config.yaml
vocab_size: 8192
bias: "all"
init_std_down: 0.005
schedule: "wsd"
MLP neurons of a small language model. Each row is named by its layer, matrix (up: input weights) and neuron, and shows model dimensions 16-207. Each number is 128 + 32 x the weight over its row's rms, rounded and kept within 0 to 255. Numbers have three digits each.
A block is one neuron, or neurons of one layer that tend to fire together. After each block is what it responds to, as a language model described it from the Wikipedia text at the highest values.

L2.up639:115082141119090142150105161152170104149147148165133121140090097108099098116148134168073208128109159103135122098121089165129153122088135130091140113136147156125126116212102111169110110139165150214136134170121114161084095095118151133202150123134108122095185172099099113135099091114182141127129188148120169123124127121150088206178098128131149121138061166109176150067103135130161171133086114130171133186136118108127063146115170151109176112157111115120146157170136134117119134136117120092135140109060117176107103041105129110149122189072165073132103131135144121086172120137119127179
L2.up1012:144156153115103126163087103166110119058080122090171169138099124049097052080163176171140088102142104103110166190172098107117161186088133125141125146090128129050137105136107108193148132152105147188123103140111074158127100142124129138114167106116114127158108153155092129113148119126193132147151101093062104156171087136178115118147113119109093092133130134101157167080159110149109104102129128121116148126175172174137138118179191123081152087150107187200144091138123155131049129137089118102123097110107121177077167123067167088073153190137069133089063107092120130087102240152163130143
L2.up1457:131109149080142115152086122150122138077145127179103167166078148139199070154127180164114088108165095098110131144110053094172140199126086145121113144097148148152143142098086111103169069182085189143137135181127108182172125136083215173117140083152173126145081074119133100116071101125151070094083121147095146102128121146155128120144119060153150057126101161131058140124130143161121115149076130147133163181164119093170065159089115140076156108084108147132123191117123124102075118169157111163100087124166122156081097138095185113086122136037082139146062149186145138152133102160158079172
L2.up4125:091110157110130160092114128102122174104160140144083224120099121139089101107164153141171075130156123079131118105104138082147151164086096098159190130091133165100110111178092085147107160160140124149132071157152099194126099136105125136143159102126148104139106110090099174162091084106107136170162168102072177139162092142096097165130184101127154107191116122093173166113130206141118101100165120149131137111124150083090176128166119135051141140167086121164128148092131129106051130200166141130089159164120053136116143104064114119129142149064161115107121084115128133093155161142180093120
Description: Re- and C word starts

L2.up68:140092127096158115146156169140142114096136117154104112165066199121153078144164106100167096125137165197143131132155083135171113152114144110118131183154087143119219121122128125137060143083120159139189136101092131119143091178121195140120151106062142160128151115185112146125147080120136101169127190118138208124122118139135213114168099099137130132141177130092079121109043111173141183145135117131134148156063131129134116138104173114079118149116143060136074122090198131098104102146219184112061098144101071138129116132100165156118121102160096101139109094100135133156146107142163095092
L2.up747:149118175110145134163121186145155161141148142129136073126097197131103142103190137102132132143155150133171161164209053140108125093097163113117122236068114148105146104162103152163147074095123103118117152123131158110085132138121186068099190089043143195088138115140114138134128130100075146102165153080128108152134101122041183135151148147209143072115153106165145141151138093115112108115138150117176125157074140120173094129095159122097156171133127107100107068132124137142103121115217149058072101121110094135123130099130104180154100130181176146098115094084121151090127113085131136135
L2.up1728:103147190142147159166121131114131139076114182116131089131090160117101132088173141139143122141150114144128146143117111146134108092084164110147128255101087112096193079106119162151150082115111128117153114128156083132143087108165190128123233071084144183084158102111125144080126087073083123097120126121097155129154137138064135117173115165160191112162131140178119155150125105132126107125153086113215120165105113151183146105084182100100109138138136152196069145090156100091098108115195152115074107166129084169107166129110124145100109116165127105073113121094150144071154148058152137104
L2.up2781:132083130151138097152148152140133178112113089186152119118068192136109168104147150055166110157105202162171136133114123165129116114104131095090149231047137166150159118131177136065057107107078161123131120102106130137079109113086128089131184103139095199127157055116146095085112102125098124130127169143146136096183149115103136134102186191093202131119156132131117077146125089132161097128183135125153118189109165086128170223101134127126118145097146109125178092124144130093139178131162153013136126158110098151212080029087162123140100118127155095099108069105121125152145141141155096125
Description: Final piece of repeated name

L5.up2466:160135144147119159158113069160109072209124158084141107113161101119110133083134102144130113152143115127142051132118134107111176201134120047060135157149125126141132141191083145166178066149090128117162141174108135175066104208119080153149153129116163155128120165072205090152167088161131116148163119096117155110169113140120146131203065144174145101108085085133130123146145124070128156130155106049135057125117129134127133128096196137077106137191110167138115158137151175118077108106169136125065177155100149186099148110079119147142124085185136073133080076120114158064200131117092097088
Description: Mid-word vowel-e pieces

L4.up158:135189157099104128163119112126130153163123193154130095123097211105077114066151132087167119132102152083111164145175089172169106091091130134138147156098060144114084087144145136162120151122137096104142141132138116147119130138126157105083157118079135154137097137139094131064110144089077089041096141106123191117118167119101160111101069190118201116166145087209171097115077108084132085108102063104100119129110143117117088142150158127147111141137113105096091095145157213115131141085117056119087119091111089100133101092185130100134169167143175107096141128141086099131089111125118103116
L4.up162:120142139150101097105113150189139137149101122139149138192112145117120164045144130168128112153143136121196063133171138165141104154109144169178163190097084165090141076124145118170156075155122108128145134125172133099116102105120159141104143111097162255129143153156087137112131146066104106140113147106121079111124126143121118107202157192123183132140165089152154166135095120140232103087099072118182133111174155130148105142125118141127068180133240090118109088135132102172165153161135104106126127121239123168121170158101107186139083081146128093140121121156178162122191114108095161073
L4.up289:103177074141097083105096193209099135120096156122143109161143126145125104152163127144140133174141155109171119139170116094101141088108103153077167184149045126074189164173130140180153131149111134135091076155125158102100133085117163064158203124082176165108121111098086121142120130109127158064095169098044103139111149210092149128128130132154138130134110134111149153190129155141162085063172033110043120149115129098144143098119085157145105162086164106112096133185117140098106130117149114114145108150110106125137087137150114095143156124160211124114069116132134114162157121070169079140
L4.up361:121132169087080123148112149126117181130134109164125099135110197124162115082151143143107132145118097138155158120220081082130155158121134117138191208138154171171180110143116111177118155101122141134150062137126130139107101089062169102087112103130137165096154097123065118126095136067125142142069190127121148143135202125129169109115135153185172123071099098141179177126172112190125121108146129088170143112117147129141063092110164112094098103142239151099086041103163119096113149098135095066117120160174076143114157127106165158167136120152119043119109145092095100107111125132117158082
L4.up493:039177098152139181155164178103111118130109161128114108151092209096109083133151140147114131103151122139163138135124145171141156122133101143145121128066093133102160069156085101172190127147135120163097177125128135174153122152080155132128154081050183148115162185162093121116136116083118127132084061079143082111090103220143160121144150141146117099169119096171129152173123123093121131096126071112156148150123122175101137095090116173090130181116101089129133131165112156109120161118165151091102138123138142097071146158119133114127071101161117128142077104118158109117114131083129144090
L4.up578:091185149118136160098099161140102149153143112116097145146101127136138148116132083123151111173134195154151092195182130133120121098098139151079195214147032115107106075137114166104104079127119130137117144084085145109108125122169050067139131112113152147108117150129078107126123137095089107148147128130145182076132179175157190069115191188134136087127103131151165140113081153130194140065086089133126101110081158131035129154081096121094089105102162103107113082123137183125143109119164075095114105140136121164096163109144111085135171165118138088135087151155146187128115133141127117111
L4.up1757:107119136132096138135094129187098137103103121129132107170101214150253134073153143210117140151138112143121120105156184117109098107114131115144163179145114130096117132180134109142167132117095135113136102124070079176094118109117109123095125103141108117138141179157095124186162110139100124119121085107093156121136117157152174110042157181147145130128082104174150141151091075212128101133183103089152130131135123116147139103109157161140143108084228093130074147141164158093110177119183130094109152145111135162152137108089173103116167105153139141119137144147109139173146143100078080086
L4.up1874:113141081136174134134057125099109138089110203129109146173070171068187140091163087123200105117126127205122129154158102134183155125135199132087127156158050120126131129121159097149138154087118189159097115093090132119156108125070177164115109068087166154097153126154134123207059145047143152114086133120151143128127190160216170104133117076177147133087137106190245127138097099169138121085127135108106120117053161143123060132108140125130088066134174102130131084139139195153113096120119140114112148166132101123098117140176095144138090120098089105153112111103121070155083172113114059141
L4.up1887:161164139141134119103152137145150154138134141082144110152138157095077103113217151142093123105140161153171139096188089134131145105036108081161108235153095119133122152148115160154113144114094176128070125136096057131154018098132131109111156111058124173110129105075092194077143090124110130079144132143100140140150181094090141105140183154155122128134139087167130166190101120146155127137146081125111139144134132105165055134143112141083139202104118130155045111088146123122132113119211120116064119093119151098124093103140079112182109158165188128156167130110188179097190133102165116100
L4.up2114:160139141134062134156132174093089160146131108180123108145085186147173168154160124065113086149149112176098161096186079133219132135091175081154178234129127149170154123139123142104115127086111110122118119138096129162108114159074112148065133097079151171082086118144100110136152122060123155095164171058136131139152145113107158124066136155181194115081106096148155114140121110116101118158115133147153108123101178048118114124106168097099115072169223137138138092124176147104140121172172107031101145138166157041130128112101109175160138106159126135093088042088141109108121136123083145088
L4.up2293:111162096087141136110119150224149107106099103136121156144134127147147128110154091114075157126126108184147124146134165082173149114144156107107179204163107122124142095155103122182116101122090183087180102137112115125144114164081154068112179109129122142119142147088087152154122109082170120093193125131152135096122168098163173096184111154131060109146141068188120118169047090163129108154141105109111083184097091071118113164073119113128194087120169066119075117135149117094140190146121152100111141131108078117110147165162115138153116131147073142148067079078156159105120105078134128070
L4.up3065:113136084053079124148132104206114144137080116184164161156114188142144120115142154135135122087104148138111146123167136126130146142111138079127158237103104138134122107140119111168095122126100133121149132107137143076087105142099117136138109102080203160133068136085107170145150113092082093106097134076134110115120132135134158125168122202126149114120089079081110192140087118158105046152120097100107089117073145075098142089125152126116091160089174148139138131129137137136158137122136135081087137123127080104168094081129142104123065153150103072116130112099111147150094131116145128079
L4.up3066:170161128139105174118107143162142084123116148086151136158088120136129127095146113159107071109140101124144161110104163091153124106144143120127091182122092175151138096132199148138137079127129130153171101119157107142042151069089202099168113152098177104051113108044069136142105143049096132111182109129170148070137194115129143098135134101169121061192099093130158138127059127156120138120094087136174112085140125105145122159125128095130132130101135171116136134216117112152110139151138150125079123121093095130130166132140062135171167151122100135139116121087184131139102241109100143176
L4.up3106:136165138172153161171083141171160137136159115131148120154098175126153116124123126104099159134119114168170125140141136110083135134109177165125161203119084098143147094110105109124117105116109193135141151167120068134127130120083160164124204082111195206095144157121139182094113109140073152087132138170125092104146071127129129121178094136144119074098060116176174105138110129117196128146154066129111148162076193110111161135120104128106121144074124111190137093123169157108131131102134127081099146105106139161135125154117108107097172160137101076130140119096153150123203106144076141126
L4.up3958:083100104167155105077091148144081129108151131108193130127087165165177122137110086194084190090147180164211087113145095113100148117076122129109096190152083142103162108163130140246075126119073175134087072175098135118096124122037156140102158127127159138158149138130117148117113105153087141121120132107182101079090183132142153103145204102149159116178101125117119146104116137134146047120149012160096149160120158092116134129115108139131131116128155109145107101159073121065149140129121103134095055113111114134128144128123218090113128121104091131108110108072194187181152117098192094144
L4.up3968:089099199053102174156091101119124109109096149136126141152035196130169092093153125140136118097113096158175196157136100128104135164103114123145163201097154123082158106109157124117164141143167134149118089111120156146118107123147188124113169104109125195095171133151091134156151140020109110127145115132091106116142174186095170116123196110121124139133030138137130189175124117158147118136140108106092147125114053128172115134118084105158106098107135139116148109120139131138091165102104139047072111155136156146096158127141150111119153144148081147120128178126150108149162135123128151119
Description: Surname-ending word pieces

L4.up248:111147109138144093125102127192148175124109157099157121153113113170112092074163190155101111132102157112106137084109124103075132064130094123086116128117174111112150131183136135100121111141137207115176131224122176156104118124120177135067163092125168115176152139119117134164156096150147120103117147115205135169147153126088120205169133011116113179170098147130085110144097131078165197137165133134142107138142124168131149115185151113139171081119138082146135140123131153180138129149173145152112114120132131205047103056117150136118080123095085083086103133149151118156210133141135156144
L4.up476:113104228098143123128059190113105096091135079113082159206167080077183066064147180180125086182106112129109145139076100088129129197133085177136131114167120112098149162126108075079117077148120147168138137255123124155107086111123201129117127098110149093119105124115092147109098102125154118097108092116103137100160187126172102122134146121131114123151097112096114112153146103104147137091116114120179157104174123123051092119115149146087175152100166126125095131111139158126120090166150159135130146109155095113119199068138153128146163141132145069126112139152072123083176090098083144229
L4.up702:084076170098150170119054139162161106092168109097142150165145145065130088140172178123107135167155102167123060179116088054110141134149091150145076115138108132124146137145101113131168096162173154175100125152117082161143095138126175172135140095138141148115120130127132110162118093096158147105086126121112155134179187101132127142149144135140158112137098099169182138121147087192151177137097125110131222138183094090111026090110145110090147108139112143101072104116086178126155099166163164113171137139101074143062133178121138085128110106130174096125028162117135058115113111165106145149
L4.up1171:133169164160163136168103084164138155150140103132136148117168093106128137137155144194106115203124126122100118172133116143146120130165126100039121125142069113137095130164123132176178056143104083136144114196121119127077108165123141110122165108149210153100172113159139117165171114123129095156116110021106131138163117141135110220174122128142152099151064152140171137186209146120125153124113127080132120126127156099168098138130142149124119174200104154099117166141120117097077075136136179126113156121137168146087117004086152106123072203132162122126124117120170145104150133176119087151
L4.up1589:196121163128148066159106118089183122113146094086107126158093125178139104140182144108173139141160144128090119114132047123142136147211065137100103136092111114070095095109143166110162112171110121111185096091146117084193086077105145133141138098081100110138140129191049159141115088124138178142100060121090083115117178137128108109117118171158117096153063169135154084171198112152132169158077126112144082098151124075122136125093091185133177110127207126095047136100094145111109043105176135084099145081056104152132099146122099143066145165134099119103145186072081196126173075098123157127
L4.up1624:126109124109097127085137150155097141064162155133131147162092124147160117119138134162134178132060170127110136101139123159150106111082120042127096132103134128064150155152131119126134071145089092184153110148089119156129118126107195161161182091108152127155093132144128102092139094130143120090087148108084157078129120143132097186171132137106090115124116115087138142109125131085194107163134098097108140179127155171137077054128161109047133163198124127144111135143177134150140084135090111150139113150098131144125139083132129055127147134118143183122082108148172183109169140135084138124
L4.up2680:125101232148084152101106152133119089086090108117109162110125147109177103109164160200182151152144138134102128136055143121094150168100074088100112119156144153124150121162120103087182139155114190157127101170124105221109107099157186136161088081120179143183163101128073091149121101112156124106144129094146138137124170099144111105233119118114168117157095077140118149154136052228132122155100119067151136080174151137131146091158144131084154136145136219131106150093140175129096127130124105156092148130139065145112132102059120071120119153116097097114182125117083122047137123156087124152
L4.up2912:184128114119105140180112135107100118109108097188182155159144102105154097164161220180204140130126120154124119099158136174159113165129170119113119130154093119103145132161077112175155149152113162115140111171122117210078119105085110111100118114094136131134150154139121145142153102076161100135080123132122139141175149149161102134130107131146132101150067130161184203111140132186121125080119118099096144108109110155211109068125128133099075073160097170156122175161115121086092107137104122128159163148126159164127084127136170161114101178182137145101128137128165130114167154132145141106
L4.up3020:171054115113117092125088125189131164113122181094193131147125101125095150113133136108151117094109125095115111179139069103141153156142117154114100130104149129129083108145107157090147124141099120152087134160099160144116115135131171168144131065156149183105160184134120080130128108109199134095114119145153153111064145113116098089200125156101153154131101051102120160158175127135173098189051087099100109108190143148125122118043160152104146132093096178148137166095102184094098085143087144122189114118117132177106159152082154093120145176171118109202108104119118075098124184122102137119
L4.up3293:157131166119094123146112103130106138138115141082122135128151091104138118117160127164114174105130164097106115109099120096128133150119110103087145117141132132136182122181124154109157137136121135124152146141122114134115115113151085149142130130138142164128127111146137079163178087125102150152153112091139111114164120128145172131213084145180133127097075114157148140153145126149122184116175144053131038131182107164154184129151204160118069128137136138200155165109112172158053107149134145107075127144130088126115116104097135158158134116203117111102136114076118113065206070170103107119
L4.up3382:162113149120154132108066122116131112148141060154083141152116094125210112148166169169192098100136120127105094117111115078120113186187098098149113129146122128139142139082150143192169153173118113148115118176145108170132117070083121069091112105110121132147118157115096078114118106085059172129135130121076134124095088119184134126171136141178129048140072114127183133084102129177096147104114121147135135092153077151186135138139087112132100115120145164148064144101142124135049121159129159118131163104167115122099129162071180102145163129132103111124152156081103159059178123120102099128
L4.up3643:119100164136141200150067112187125075122160153085126142135123115136184138133136155140088137191122117164134050121120117152095177137119129099149087116079169142152169121111144081130172122094108138170120097095074142189079137146105168143171156098086171207132159054129127069157118117123157084129100116127125178093116171144151182167197049089159141144086097114169123202130184116113176212104096131128144117114105114150124104173123138153077140125090118137164132081162118160131092113130125166116126084153099146133161126086131157092093098130133132086107115110076218143093164128153087088132
L4.up3900:183100123145123167119061116166046103051144113106077101137109131138188128132162112127137178147095183135115106121102119123127117169107125091070147129149144072125139100238073142134158171114126082133153116134128089139084093119216070151156181124115129148150113111084156132151151095173140142147166131067128153186146106145153173105236093160130134103136069120172144130122139109143106158138141129096141025110132103106178124127162171129079072137179141125127086196106116151129026113144162110110107147098139077119144107124127124155159135136169124107121197095057136133060167108076098092101
L4.up4123:107149201136090153107082148186128099116137132130138124120073083099130102032169113172104165111203173150121181151057112117165176127079096150123090152085174098151121109154101089111166100145127171137137111206137201189143101181191134073160150104126133159107153142119101161155186087145095162112122169172153105115105155121100142100144078114109078068156091097197130111102156144065159176141178117125138124146157142098076154079197134178101116155092122209129123140103098153141129108125155113128081076183128094095085182154096152077081113137128114109059185128157146117144153159074089139140
L4.up4259:126189155118080132147058119151140134120118122078160168133114113162130084171158173160141077089106082123109103172150169040142128100109091115153147125104143150082127070117107133104187145131160102140110107157126145207134099127129124142161132100120188156160150143105145120145119091089111102093076146124139089120109150130113079112135103147110155126141081110129107121130152113179132172110105121067125153101157096142169160102127126122087104098185130182117061148160116165126075151156120139076124081151151141146090086178044154068067121102107084075130152148092140177111180178098108166092
L4.up4499:109171153117122139093115116125130041186120147134148125139115107126150072114154119159086108165171122152138108085145089118123106092118102088082095167192122093117082122177097146099172085141117097139145136151122130164110090101177196108177160117147112158121134129082153106161105070122128105074118180159153112082189186122128178131154103246157194122133050173095129105124139130157123149147050123137133128133146105115096126099130166163127149121185151156086142132194124090124121144155146144173129155129122153071080113175125102162139140131190127138122135160168149123099160123092030079125
Description: Word-start "e" fragments

L5.up148:146125162140147138107141157104163126147078136138174123146107111105128111106167109112117112143120102127187117183159080133135165068096150116100185202168089151067109126162102128106153086160129116120044100136078140103175106108131149124120133119088137222110106126181089128124142096108093158103115127113126127131086191116090144128118110186166142116150087109136183110152105172080216104084067010122086157143101109086119098123143094136096147121117150133120114111150175166086127090136164080127073132120101110176076111118089070067161149130150149111155223139120114135126082170139152084125
Description: Repeated sentence-subject names

L5.up3086:118082152141122130147078135139119115164070142148099104116153107100175138034146100103085140129152087069137137111136094128157124119132096095118113119121123155123056122137130141125087085175136084122148136205130161079108109063111086104101087129126146144110101137107123093118157175123119137065158039110121143106079111103109141130129149100144123162085109118103140143098041073153143162128087100141077139120169069109161091110083108088095142152089198082120137146111113116140094181167112101126142100120082162160130155073155124154122106136121108166161146160143134098154128088133162110123
Description: Career-milestone verbs